Weights of a small transformer language model.
Size: width 320, 2 heads of 64, MLP 1280 GELU, vocabulary 16384, 20.3M parameters.
Training: a variant of Muon for these matrices, 650M tokens, 9919 steps.
MLP neurons of a small language model. Each row is named by its layer, matrix (up: input weights; down: output weights) and neuron, and shows model dimensions 208-271. Each number is 50 + 12 x the weight over its row's rms, rounded and kept within 0 to 99.
Before each neuron's rows, "fires before" lists the tokens most often just after its 100 highest values on Wikipedia text that the model never trained on; "fires on" lists the tokens most often at its 100 highest values on Wikipedia text that the model never trained on.

fires before: "202", "201", "200", "198", "the "
fires on: "–", ", ", "of ", "October ", "to ", "st"
L6.up33:66 47 57 53 35 54 38 42 31 62 55 55 58 67 53 45 47 54 53 46 39 38 46 54 75 42 40 56 48 47 33 43 51 53 39 46 58 55 33 80 47 56 44 48 54 36 32 65 63 53 65 42 29 43 64 73 51 70 36 38 26 20 70 61
L6.down33:54 49 59 63 33 61 27 39 18 52 51 40 66 83 27 56 48 74 49 52 39 43 47 51 57 61 52 53 53 51 52 63 46 39 44 47 48 66 44 80 55 53 35 51 75 26 43 59 56 60 60 42 74 39 32 42 27 67 45 45 55 57 53 57

fires before: "199", "200", "201", "202", "present"
fires on: "–", "un", ", ", "K", "In ", "to "
L7.up915:46 51 61 45 36 43 29 79 49 51 55 44 39 70 56 46 48 45 35 68 49 51 24 60 50 55 40 45 63 38 54 61 28 50 22 50 54 59 65 72 51 45 48 61 47 45 41 58 60 44 52 45 59 45 58 50 67 68 57 44 66 50 48 34
L7.down915:24 72 42 42 74 56 59 38 53 72 42 35 35 51 42 64 44 67 65 36 55 53 46 47 38 53 65 43 45 56 53 54 47 57 34 68 61 46 58 72 54 64 37 55 40 23 58 33 54 41 48 60 42 60 29 48 50 45 48 46 54 36 46 57

fires before: "'", "', ", "\" "
fires on: "n", "O", "N", "Men", "Women", "L"
L6.up451:49 25 38 40 27 51 53 46 33 59 52 59 50 39 72 55 50 47 52 42 44 47 44 60 54 45 45 40 25 65 33 37 44 49 55 57 67 50 70 43 43 89 49 41 30 40 52 52 38 44 55 44 42 39 45 54 52 58 51 58 47 42 69 44
L6.down451:50 24 68 38 74 18 61 57 56 47 45 33 60 77 32 56 61 58 36 43 63 47 38 48 47 40 68 49 42 35 47 64 31 51 34 59 65 60 41 39 55 70 50 57 56 45 66 68 55 61 44 67 39 60 43 35 55 42 50 36 40 36 59 27

fires before: "\n\n", "\n", "s "
fires on: ".", ")", ").", "'", "\"", ".)"
L4.up687:60 40 78 55 79 58 53 35 24 63 45 40 56 46 56 39 07 62 59 64 61 45 48 62 49 59 39 67 62 25 55 60 42 64 31 46 47 41 43 55 37 48 38 61 55 53 49 63 55 44 55 54 53 17 44 59 45 50 65 69 60 55 35 48
L4.down687:28 77 47 37 54 59 63 54 52 61 51 49 47 56 57 55 45 41 59 58 28 58 30 41 37 79 37 49 63 40 62 40 46 51 42 46 48 32 42 48 38 48 54 56 43 47 44 45 48 57 41 49 44 47 32 49 35 38 44 63 58 56 50 46

fires before: "\n", ". ", "BO", ", ", "ust"
fires on: "S", "|", "o", "a"
L7.up275:59 62 58 39 52 42 43 67 49 38 52 35 46 53 81 64 29 41 52 66 51 39 56 60 47 34 45 59 36 61 68 61 34 40 43 49 56 44 33 75 49 30 32 50 64 66 38 43 52 55 53 55 64 56 48 52 59 57 40 48 75 60 47 43
L7.down275:55 45 66 50 45 45 55 48 47 45 52 49 61 59 63 62 50 61 76 56 30 77 33 41 43 36 62 41 35 57 24 53 72 52 59 45 51 00 50 59 53 50 39 36 47 46 52 40 25 62 70 52 49 39 51 52 69 46 53 49 64 70 53 61

fires before: "0 ", "0", "1", "2"
fires on: "202", "199", "200", "201", "V"
L6.up665:43 20 29 61 50 53 45 52 55 56 47 39 35 69 24 56 63 89 54 56 55 61 46 51 44 57 49 50 53 54 63 61 53 43 45 66 32 44 31 52 72 39 65 70 62 46 53 51 49 36 52 65 33 42 46 46 54 49 52 25 37 32 44 61
L6.down665:57 61 61 52 57 59 54 55 29 49 64 54 56 24 62 40 34 21 53 52 41 37 51 61 83 63 33 29 46 21 30 39 42 72 45 54 67 76 36 48 38 33 40 57 38 44 55 50 59 64 64 32 69 60 47 55 37 57 49 42 41 56 58 44

fires before: "\n", "\n\n"
fires on: "==", "==="
L4.up555:49 59 66 60 69 44 59 55 42 77 27 68 64 39 40 48 40 56 32 46 30 48 50 65 48 38 58 46 70 60 50 62 50 34 62 40 57 60 67 55 32 42 61 41 39 48 30 44 42 54 21 51 21 49 29 50 50 54 47 56 50 30 57 54
L4.down555:37 50 42 59 61 40 38 53 12 58 49 65 60 52 53 67 66 50 59 53 57 46 60 48 23 47 39 46 25 39 44 34 60 68 54 36 42 54 41 68 62 64 44 52 66 60 42 49 57 53 51 55 64 70 48 63 41 43 47 37 46 56 55 56

fires before: "\n", "\n\n"
fires on: "|", ")"
L6.up205:58 53 58 63 33 44 48 48 58 40 53 30 45 69 31 61 62 44 56 47 59 39 59 28 53 57 03 63 55 74 38 43 48 48 32 48 40 42 47 70 50 45 39 39 53 35 51 50 34 29 38 42 42 40 25 47 26 51 59 66 58 70 57 46
L6.down205:46 39 30 43 77 58 63 55 54 48 53 35 52 59 83 42 57 59 34 70 57 33 46 57 44 64 60 44 40 32 39 42 46 14 37 60 47 24 63 20 53 42 53 60 59 53 44 34 79 38 64 53 65 52 62 41 74 50 48 45 26 65 38 34

fires before: "0", "1", "3", "0 ", "1 ", "6"
fires on: "199", "202", "198", "197", "195"
L6.up528:54 49 53 35 64 21 40 45 42 54 56 38 42 56 46 53 59 71 62 39 48 50 62 55 41 67 47 56 74 58 49 45 54 57 48 41 35 56 50 48 29 62 59 74 56 64 52 47 39 57 43 38 57 65 33 48 38 41 54 43 44 36 44 38
L6.down528:43 67 58 39 74 60 43 52 58 46 68 68 43 35 48 52 62 51 63 73 48 52 44 48 37 42 57 56 61 33 45 69 57 69 65 43 56 43 61 41 53 26 81 42 45 40 67 31 70 38 30 38 48 49 66 50 23 62 76 80 29 59 34 48

fires before: "\n", "\n\n"
fires on: "|", ")", "/"
L6.up372:45 41 73 73 32 73 57 59 58 44 87 59 44 57 47 30 61 40 46 56 38 56 52 72 51 54 35 60 69 55 60 38 38 60 61 42 32 27 42 61 40 35 50 63 70 52 54 59 60 47 65 59 44 33 35 60 58 51 44 52 29 49 47 33
L6.down372:59 43 56 46 51 51 56 60 40 43 55 53 46 48 65 53 71 51 78 41 63 36 51 56 37 50 51 47 48 56 64 50 72 61 47 47 65 31 51 55 58 45 45 58 78 42 46 31 38 49 33 38 43 54 42 51 42 36 74 46 50 52 44 57

fires before: "4", "5", "3", "8", "6"
fires on: "199", "200", "202", "201", "| ", "sp"
L7.up43:44 39 77 55 56 72 33 39 48 47 36 42 43 46 35 64 55 56 43 81 53 53 45 44 43 44 61 31 35 39 82 48 63 39 65 54 58 68 44 47 60 54 34 42 27 40 52 57 57 53 65 55 63 43 37 52 67 43 60 48 38 78 58 34
L7.down43:67 61 51 52 60 36 60 49 50 79 55 41 29 35 69 54 39 43 52 64 46 26 18 58 55 59 49 76 43 40 32 36 49 59 55 28 45 56 62 45 13 49 61 33 44 55 44 58 52 51 45 42 55 35 58 61 58 55 52 58 41 60 37 30

fires before: "\n", "\n\n", "by ", "on "
fires on: "==", "based ", "done ", "written "
L4.up572:58 42 19 32 55 36 48 47 63 74 34 55 40 68 45 47 37 49 43 37 47 45 56 65 57 38 33 48 46 47 45 63 61 54 55 55 67 47 63 48 32 41 17 42 51 73 68 56 38 57 39 42 40 70 56 58 55 46 76 32 49 62 39 37
L4.down572:53 36 46 41 43 33 31 36 58 53 46 62 43 29 45 36 54 42 40 50 74 61 55 70 49 53 24 53 57 51 38 38 43 70 46 61 39 54 53 61 67 61 52 34 54 50 33 63 44 52 52 52 56 47 50 55 53 64 58 29 59 53 64 51

fires before: "8", "7", "6", "9", "8 ", "7 "
fires on: "201", "200", "199", "202", "MS ", "November "
L6.up500:63 35 52 38 53 69 66 50 65 34 51 72 35 55 55 34 51 50 42 69 65 72 69 69 54 38 63 60 51 63 41 47 52 40 41 65 51 49 42 50 37 27 42 44 57 58 29 48 59 35 50 39 67 66 49 64 68 63 37 38 53 74 45 49
L6.down500:56 65 57 44 56 55 43 34 59 51 37 47 39 46 58 52 79 30 57 36 45 39 49 42 64 40 43 46 43 44 52 46 54 49 64 21 26 58 49 42 55 44 44 59 32 52 60 48 51 45 55 17 55 49 48 53 54 37 47 56 76 53 48 56

fires before: "s ", ".", "ve ", "anda ", "s"
fires on: "'", "(", "www", "N", "^{["
L4.up1031:43 37 51 35 56 24 55 53 42 59 31 66 51 41 44 39 33 57 49 57 30 56 44 52 50 62 29 54 67 46 44 44 48 80 65 83 60 47 58 43 51 47 47 49 44 47 36 60 66 77 35 44 38 18 54 49 52 58 56 58 57 40 40 51
L4.down1031:50 31 42 54 37 58 60 68 55 71 50 69 76 35 42 28 57 38 37 50 60 52 53 62 64 43 36 57 46 50 39 25 59 54 43 39 67 58 45 52 34 36 62 62 28 67 49 48 35 44 55 46 66 43 50 35 66 64 48 29 50 64 51 40

fires before: "\n", "\n\n"
fires on: "==", "|", ": ", "Mar"
L4.up1009:48 52 27 38 60 32 38 68 59 52 43 51 67 33 17 52 41 44 40 36 26 63 32 63 48 40 38 53 66 57 52 35 44 69 36 48 38 33 31 35 46 52 39 71 62 44 61 52 36 54 70 25 51 47 38 62 62 53 56 52 55 44 27 57
L4.down1009:44 45 54 54 61 69 41 68 16 52 78 52 62 52 42 59 40 41 49 57 65 61 38 53 60 62 51 60 71 59 46 26 55 55 53 49 37 41 65 41 41 72 66 56 43 56 36 44 35 31 67 74 57 60 58 67 37 50 56 64 77 46 38 67

fires before: "1 ", "2", "1", "0 ", "2 ", "0"
fires on: "202", "201", "| ", "–", "200", "197"
L7.up120:51 62 60 31 48 57 67 48 62 51 51 41 38 43 56 39 62 57 69 61 50 35 48 58 59 58 48 42 42 52 53 48 53 35 38 40 59 56 49 26 49 35 58 87 66 68 54 43 52 35 30 55 60 80 57 52 60 49 39 64 48 52 68 56
L7.down120:46 54 48 47 66 50 47 46 52 65 48 44 64 39 53 42 72 42 58 61 48 45 40 47 46 47 48 64 39 26 42 60 44 72 60 77 71 57 46 29 41 38 68 26 44 35 73 43 59 74 47 21 26 53 35 52 53 45 37 24 54 33 44 48

fires before: "\n", "\n\n"
fires on: "|"
L7.up716:53 54 54 53 65 52 32 59 50 59 61 66 65 42 61 49 56 50 40 52 36 40 51 48 49 69 42 58 65 44 43 49 64 41 50 64 67 45 56 54 59 64 36 69 63 51 44 43 49 28 53 26 49 33 34 54 60 44 56 62 28 56 36 56
L7.down716:55 37 30 68 71 58 41 53 53 70 44 54 51 36 51 47 65 44 56 52 48 65 46 33 52 50 52 53 54 40 40 58 44 64 55 49 70 35 51 63 44 44 58 43 57 49 32 58 43 35 78 34 66 43 49 65 40 46 49 61 47 45 54 42

fires before: "200", "201", "199", "202", "3", "0"
fires on: ", ", "(", "| ", "May ", "202"
L6.up1018:51 63 46 48 43 43 48 43 43 50 52 44 37 56 48 44 49 68 52 38 44 58 56 54 43 52 40 53 45 50 47 33 43 47 52 47 48 46 55 52 69 41 63 69 49 71 57 43 57 36 32 44 41 39 83 28 62 70 38 43 15 40 53 40
L6.down1018:52 67 37 20 58 65 50 68 79 36 69 42 36 54 57 58 40 57 35 48 33 38 69 55 55 42 66 27 39 65 31 58 43 39 78 54 35 52 61 39 41 51 54 51 42 41 40 47 39 52 63 56 42 43 54 36 50 39 67 59 64 75 50 42

fires before: "s ", "\n\n", ", ", "\n"
fires on: "'", ").", "of ", "."
L4.up886:53 49 53 48 47 36 47 68 57 32 61 61 61 24 70 43 34 49 38 49 55 64 56 52 49 56 50 49 52 63 52 40 49 49 51 58 57 60 52 58 56 61 49 53 33 32 54 43 42 47 28 46 48 26 62 47 60 40 39 47 58 50 26 50
L4.down886:49 46 55 55 71 43 51 53 29 48 25 63 46 58 46 28 78 45 46 35 22 40 42 43 31 29 51 61 34 49 59 75 49 43 41 51 34 60 59 57 22 40 54 63 49 49 38 51 44 49 42 73 56 61 16 46 45 52 61 49 39 29 61 41

fires before: "\n\n"
fires on: ".", ").", "year ", "the "
L7.up1108:53 43 38 33 63 33 44 57 70 51 64 64 39 51 63 52 50 58 61 78 47 60 60 45 45 52 47 51 51 36 62 66 48 45 65 68 42 67 61 39 31 55 42 61 50 51 60 48 45 46 50 51 59 54 63 52 35 37 54 70 69 27 50 68
L7.down1108:49 23 46 29 60 48 63 64 50 41 52 46 52 32 24 73 57 38 68 53 44 61 42 68 65 52 68 57 60 83 61 36 52 77 67 67 37 74 65 41 41 45 70 41 31 64 37 36 52 23 56 50 61 52 40 48 59 45 57 66 37 32 41 52

fires before: "\n\n", "\n"
fires on: ".", ", "
L4.up343:64 48 50 20 36 48 55 39 51 60 65 43 32 54 47 42 52 47 39 43 53 38 68 47 52 53 35 67 36 71 75 48 36 58 55 53 53 39 54 66 53 36 41 64 35 51 74 51 75 36 49 55 50 65 46 36 62 12 47 68 54 37 54 40
L4.down343:42 68 52 61 37 59 46 64 70 40 63 66 60 61 59 58 37 46 58 61 50 68 40 60 35 30 64 41 53 43 70 40 33 34 39 58 52 24 08 45 55 66 34 57 60 70 50 44 44 50 63 45 50 58 62 60 43 56 54 45 31 66 47 42

fires before: "\n", "\n\n", "1"
fires on: "==", "===", ", "
L6.up584:61 46 39 54 45 38 44 56 42 56 62 28 70 58 44 54 38 37 51 63 52 32 54 55 48 53 48 60 72 59 44 69 68 35 50 50 42 44 62 46 56 51 52 41 56 62 61 48 65 09 44 63 68 50 33 39 66 70 48 72 55 43 46 27
L6.down584:47 47 37 58 57 60 23 48 58 45 64 37 33 33 53 55 44 25 55 46 50 49 57 52 60 47 58 21 44 52 39 41 52 51 81 60 59 59 48 63 43 52 62 26 52 66 32 45 49 55 55 46 44 40 42 64 62 51 76 43 57 53 68 21

fires before: "s ", "in ", ", ", "===", "| "
fires on: "'", "th ", "ac"
L7.up382:74 56 52 55 51 67 54 39 59 41 62 50 45 40 27 54 57 58 43 36 59 57 46 73 62 43 50 54 43 28 50 63 28 45 42 59 45 59 39 79 61 33 39 57 67 58 58 49 69 53 48 58 57 36 48 33 48 47 44 55 42 73 48 44
L7.down382:59 46 46 35 42 80 66 55 53 62 42 24 42 40 54 37 26 49 45 44 52 52 52 33 81 48 36 69 33 56 57 65 68 67 51 76 53 41 49 44 33 72 40 37 34 57 62 53 65 34 62 31 52 66 34 52 53 58 36 73 54 48 43 54

fires before: "- ", "= ", "Population "
fires on: "\n\n", "\n", "v"
L6.up700:39 52 65 68 56 56 43 40 29 46 68 42 44 60 62 70 41 55 62 60 50 33 50 35 48 44 72 59 42 37 49 56 59 18 54 44 59 61 34 36 48 65 68 16 42 27 42 57 64 30 54 28 49 40 55 45 39 61 51 43 51 67 40 55
L6.down700:68 43 61 45 46 23 74 56 49 33 25 61 59 27 55 71 55 54 49 61 47 53 47 68 43 57 44 56 42 37 60 49 38 34 40 43 60 50 38 54 53 46 62 37 54 35 60 45 32 52 43 30 59 60 65 57 36 67 58 23 25 50 34 50

fires before: "4", "2", "3", "6", "1", "0"
fires on: "| ", "–", ", ", "202", "(", "199"
L7.up63:64 64 44 52 48 64 41 46 52 46 34 25 18 39 80 55 41 33 63 39 54 48 30 47 34 25 70 51 45 46 46 33 40 20 54 56 64 63 58 74 38 48 50 43 58 52 54 50 51 52 29 67 35 60 43 73 43 45 28 53 59 59 63 46
L7.down63:63 47 59 42 60 54 56 47 55 67 53 43 58 52 43 44 53 55 29 57 45 49 38 60 42 47 34 44 38 37 59 48 36 43 46 48 40 26 78 47 26 64 60 75 42 39 59 68 72 37 25 55 56 39 47 44 51 69 61 61 40 54 57 60

fires before: "\n", "\n\n"
fires on: "==", "ach"
L6.up1152:49 56 49 64 63 49 30 48 47 50 37 56 51 49 41 41 66 57 51 35 40 36 47 66 69 48 47 33 34 27 58 37 27 43 71 49 63 55 56 62 64 46 34 66 54 82 27 63 69 54 61 44 20 65 51 55 62 38 38 54 59 53 22 56
L6.down1152:51 54 66 52 56 38 39 55 31 40 39 65 35 57 54 59 57 49 55 45 41 49 61 34 42 63 56 72 61 52 44 46 55 50 49 09 64 56 54 39 29 48 48 26 46 47 57 44 55 55 45 39 41 40 39 63 80 46 46 56 34 29 51 32

fires before: ", ", "'", "-", ". ", "\n", "q"
fires on: "a", "ta", "ga", "ma"
L4.up449:37 46 63 38 75 57 47 45 38 44 62 32 63 40 36 57 34 45 45 27 66 37 67 49 57 35 40 39 40 29 49 47 38 37 67 37 49 30 52 81 44 55 60 38 60 58 56 68 53 50 60 44 58 56 67 39 80 51 68 50 65 63 51 59
L4.down449:44 49 47 67 70 49 42 37 47 51 46 43 82 44 52 54 47 53 57 31 45 48 53 40 74 27 55 48 69 42 47 65 40 51 67 40 62 30 79 45 44 50 55 43 35 58 54 19 44 70 49 58 63 51 61 49 28 75 54 63 38 71 49 40

fires before: "\n", "\n\n"
fires on: "==", "===", "Con"
L4.up493:58 73 41 60 61 71 57 47 47 59 64 56 49 55 33 33 71 65 57 46 43 30 53 50 43 70 49 48 38 56 50 49 25 42 53 45 69 35 29 48 58 49 75 39 50 58 48 45 33 70 34 48 50 62 64 58 62 72 64 75 48 45 37 59
L4.down493:53 45 38 78 38 39 46 37 53 61 47 54 53 38 34 38 58 57 49 47 46 45 52 63 56 71 67 52 38 49 48 50 35 67 58 47 49 41 71 46 40 21 33 49 56 39 42 43 45 50 51 47 55 38 38 46 54 41 71 40 45 53 31 55

fires before: "s ", ", "
fires on: "'"
L4.up438:76 63 56 43 54 52 47 42 57 47 49 38 60 64 47 35 43 41 56 43 60 35 39 30 39 43 62 54 39 57 76 72 53 90 53 45 42 30 49 60 40 56 34 78 37 54 47 50 51 45 50 41 41 59 58 52 66 76 61 46 48 63 43 63
L4.down438:48 47 40 52 40 52 44 40 46 55 33 38 61 46 15 64 40 45 64 54 54 62 31 43 56 56 57 56 60 41 50 46 57 49 60 68 45 10 39 47 42 41 53 51 54 46 61 27 42 49 41 58 52 65 44 53 41 35 48 79 38 57 59 72

fires before: "\n", "\n\n"
fires on: "==", "|", "===", "| "
L6.up1151:37 41 59 55 47 53 45 48 30 52 59 48 38 54 36 63 49 34 46 46 45 42 63 48 50 33 58 54 43 65 40 44 33 31 70 49 41 57 32 59 68 55 25 56 67 66 50 58 61 41 44 59 66 69 56 47 34 51 28 50 24 75 49 76
L6.down1151:42 51 64 51 50 54 41 60 70 68 49 48 40 58 44 42 55 38 49 64 41 64 44 40 23 48 39 58 45 50 35 53 49 31 28 64 28 29 52 42 28 62 64 36 66 37 48 49 44 48 53 36 71 47 45 42 47 54 48 48 56 54 50 68

fires before: "\n", "\n\n"
fires on: "==", "===", "$"
L4.up448:51 36 48 47 42 48 74 42 48 66 68 65 66 58 19 29 48 67 34 42 69 31 36 58 48 65 57 47 51 56 74 33 42 49 36 53 46 51 57 38 26 46 31 54 44 39 75 44 35 50 61 51 24 53 58 45 60 41 43 55 71 45 51 28
L4.down448:44 38 62 35 62 71 38 52 59 64 45 62 50 48 64 69 40 37 70 30 49 57 43 34 46 46 34 26 50 46 54 50 46 46 51 66 42 48 40 47 51 25 55 61 61 55 70 55 64 38 51 42 63 43 39 41 68 57 36 33 43 42 69 47

fires before: "\n", "\n\n"
fires on: "|"
L4.up425:48 79 63 56 68 44 47 61 33 58 40 60 56 53 50 56 69 49 40 69 48 51 38 39 62 52 43 57 59 62 54 47 52 32 45 57 67 37 43 58 32 53 49 36 36 49 24 65 44 65 40 61 41 50 56 46 43 42 53 36 40 49 32 58
L4.down425:56 37 29 80 32 47 48 34 53 63 46 38 59 39 49 38 76 48 32 52 49 52 49 48 57 68 52 51 59 61 67 52 48 69 72 44 50 33 77 56 35 60 44 49 43 53 60 46 41 57 39 58 40 38 35 51 50 41 62 32 56 53 43 69

fires before: "s ", "| "
fires on: "'", ". ", "s "
L4.up566:54 52 20 53 55 33 61 56 44 63 64 65 52 52 41 67 62 79 58 50 55 51 54 63 27 43 13 46 55 74 52 29 60 38 51 56 60 54 33 41 81 48 62 35 37 53 35 22 55 34 52 49 55 52 62 27 41 68 63 42 45 30 32 86
L4.down566:33 44 50 57 68 49 38 76 13 36 57 43 54 56 62 63 51 50 59 55 46 29 56 56 80 57 77 52 41 46 49 56 42 63 69 60 59 55 62 35 50 43 21 51 68 61 59 44 51 55 57 41 47 44 45 51 72 48 58 47 57 47 47 31

fires before: "s ", "born "
fires on: "'", "("
L4.up1134:36 52 56 51 55 38 41 74 41 55 53 53 63 48 64 31 47 37 53 56 63 47 39 53 66 44 45 48 58 44 57 64 46 54 47 59 60 55 36 43 43 53 71 50 51 53 32 63 30 57 43 45 47 48 63 52 51 67 38 51 59 54 52 52
L4.down1134:63 37 55 54 32 56 45 42 61 42 42 27 81 61 38 43 62 48 52 58 58 68 54 47 28 51 57 48 64 44 64 36 68 51 76 53 34 48 45 60 59 44 50 65 31 56 66 63 58 54 46 53 39 36 42 43 58 42 45 38 56 58 64 64

fires before: "- ", "=="
fires on: "\n", "\n\n", "J"
L7.up1011:44 54 64 42 41 59 33 28 37 46 47 43 54 54 55 51 64 40 48 68 51 51 23 74 35 41 67 68 74 34 60 51 38 45 41 63 58 38 56 70 37 47 36 47 38 17 48 34 56 35 73 41 44 34 48 62 43 65 50 56 41 54 55 45
L7.down1011:51 70 42 54 67 28 44 57 36 44 62 48 40 39 44 57 39 48 49 39 65 41 43 64 45 33 52 54 34 55 43 57 40 37 46 50 34 13 44 45 39 39 30 50 56 67 31 68 59 50 28 58 53 57 36 55 42 56 71 53 35 52 62 49

fires before: "\n\n", "\n", "anch"
fires on: ".", "Bl", "Q", ","
L4.up80:69 65 54 54 40 54 53 50 57 74 51 39 32 31 52 29 60 37 45 57 40 60 39 46 43 60 40 36 77 27 61 42 41 59 34 57 62 27 61 56 62 51 46 47 33 55 66 57 59 60 29 50 37 24 59 75 55 49 22 30 76 50 70 42
L4.down80:48 47 63 71 72 58 32 41 48 65 70 64 48 47 78 69 31 59 34 56 49 47 47 42 71 37 46 33 75 54 30 63 43 39 27 51 52 62 42 46 53 58 59 45 83 43 57 61 55 39 40 64 50 59 53 39 46 46 44 55 50 36 45 55

fires before: "s ", ", "
fires on: "'", "189", "’"
L4.up775:58 56 63 52 59 62 58 30 52 60 47 52 52 60 62 30 28 55 41 29 42 59 61 39 47 55 28 41 68 31 72 60 35 70 63 52 45 43 43 61 70 50 84 44 56 49 43 38 47 39 44 50 43 54 56 40 52 38 38 43 40 45 58 73
L4.down775:56 43 43 44 61 56 53 43 59 43 54 30 50 33 46 29 53 58 62 58 65 57 55 45 40 36 63 40 24 34 41 62 59 38 52 48 43 36 61 43 20 34 71 60 34 28 44 52 36 35 51 41 48 62 35 54 34 63 57 44 72 70 35 63

fires before: "\n\n", "\n"
fires on: ".", "\"."
L4.up532:39 61 73 60 62 54 51 60 39 71 42 53 36 51 45 57 51 54 54 51 40 50 60 37 50 41 53 47 32 51 69 48 64 64 49 54 50 47 54 28 63 40 46 50 55 64 35 55 57 46 60 61 51 74 45 62 59 47 17 82 65 39 55 50
L4.down532:38 48 49 47 63 47 62 48 49 58 61 48 47 49 35 51 57 48 64 68 47 72 72 53 50 47 40 52 54 52 43 57 41 22 30 26 35 39 51 29 35 43 55 51 63 48 58 54 57 32 26 36 65 50 57 50 45 53 17 46 54 60 65 47

fires before: "\n", "\n\n"
fires on: "|", "==", ":"
L6.up287:57 38 55 51 45 39 53 63 54 63 56 52 45 65 25 47 63 38 49 53 61 39 57 56 42 55 41 42 78 41 55 42 28 53 59 52 44 59 45 44 33 45 63 45 42 71 56 65 57 53 48 48 37 66 40 51 49 27 57 61 61 62 48 78
L6.down287:32 70 42 52 63 46 49 50 67 42 55 57 53 58 47 49 56 64 53 76 36 54 55 29 56 37 36 46 71 61 63 58 74 46 34 61 41 31 56 27 40 46 57 50 42 58 52 40 72 30 59 50 44 60 56 53 48 40 46 39 41 57 68 37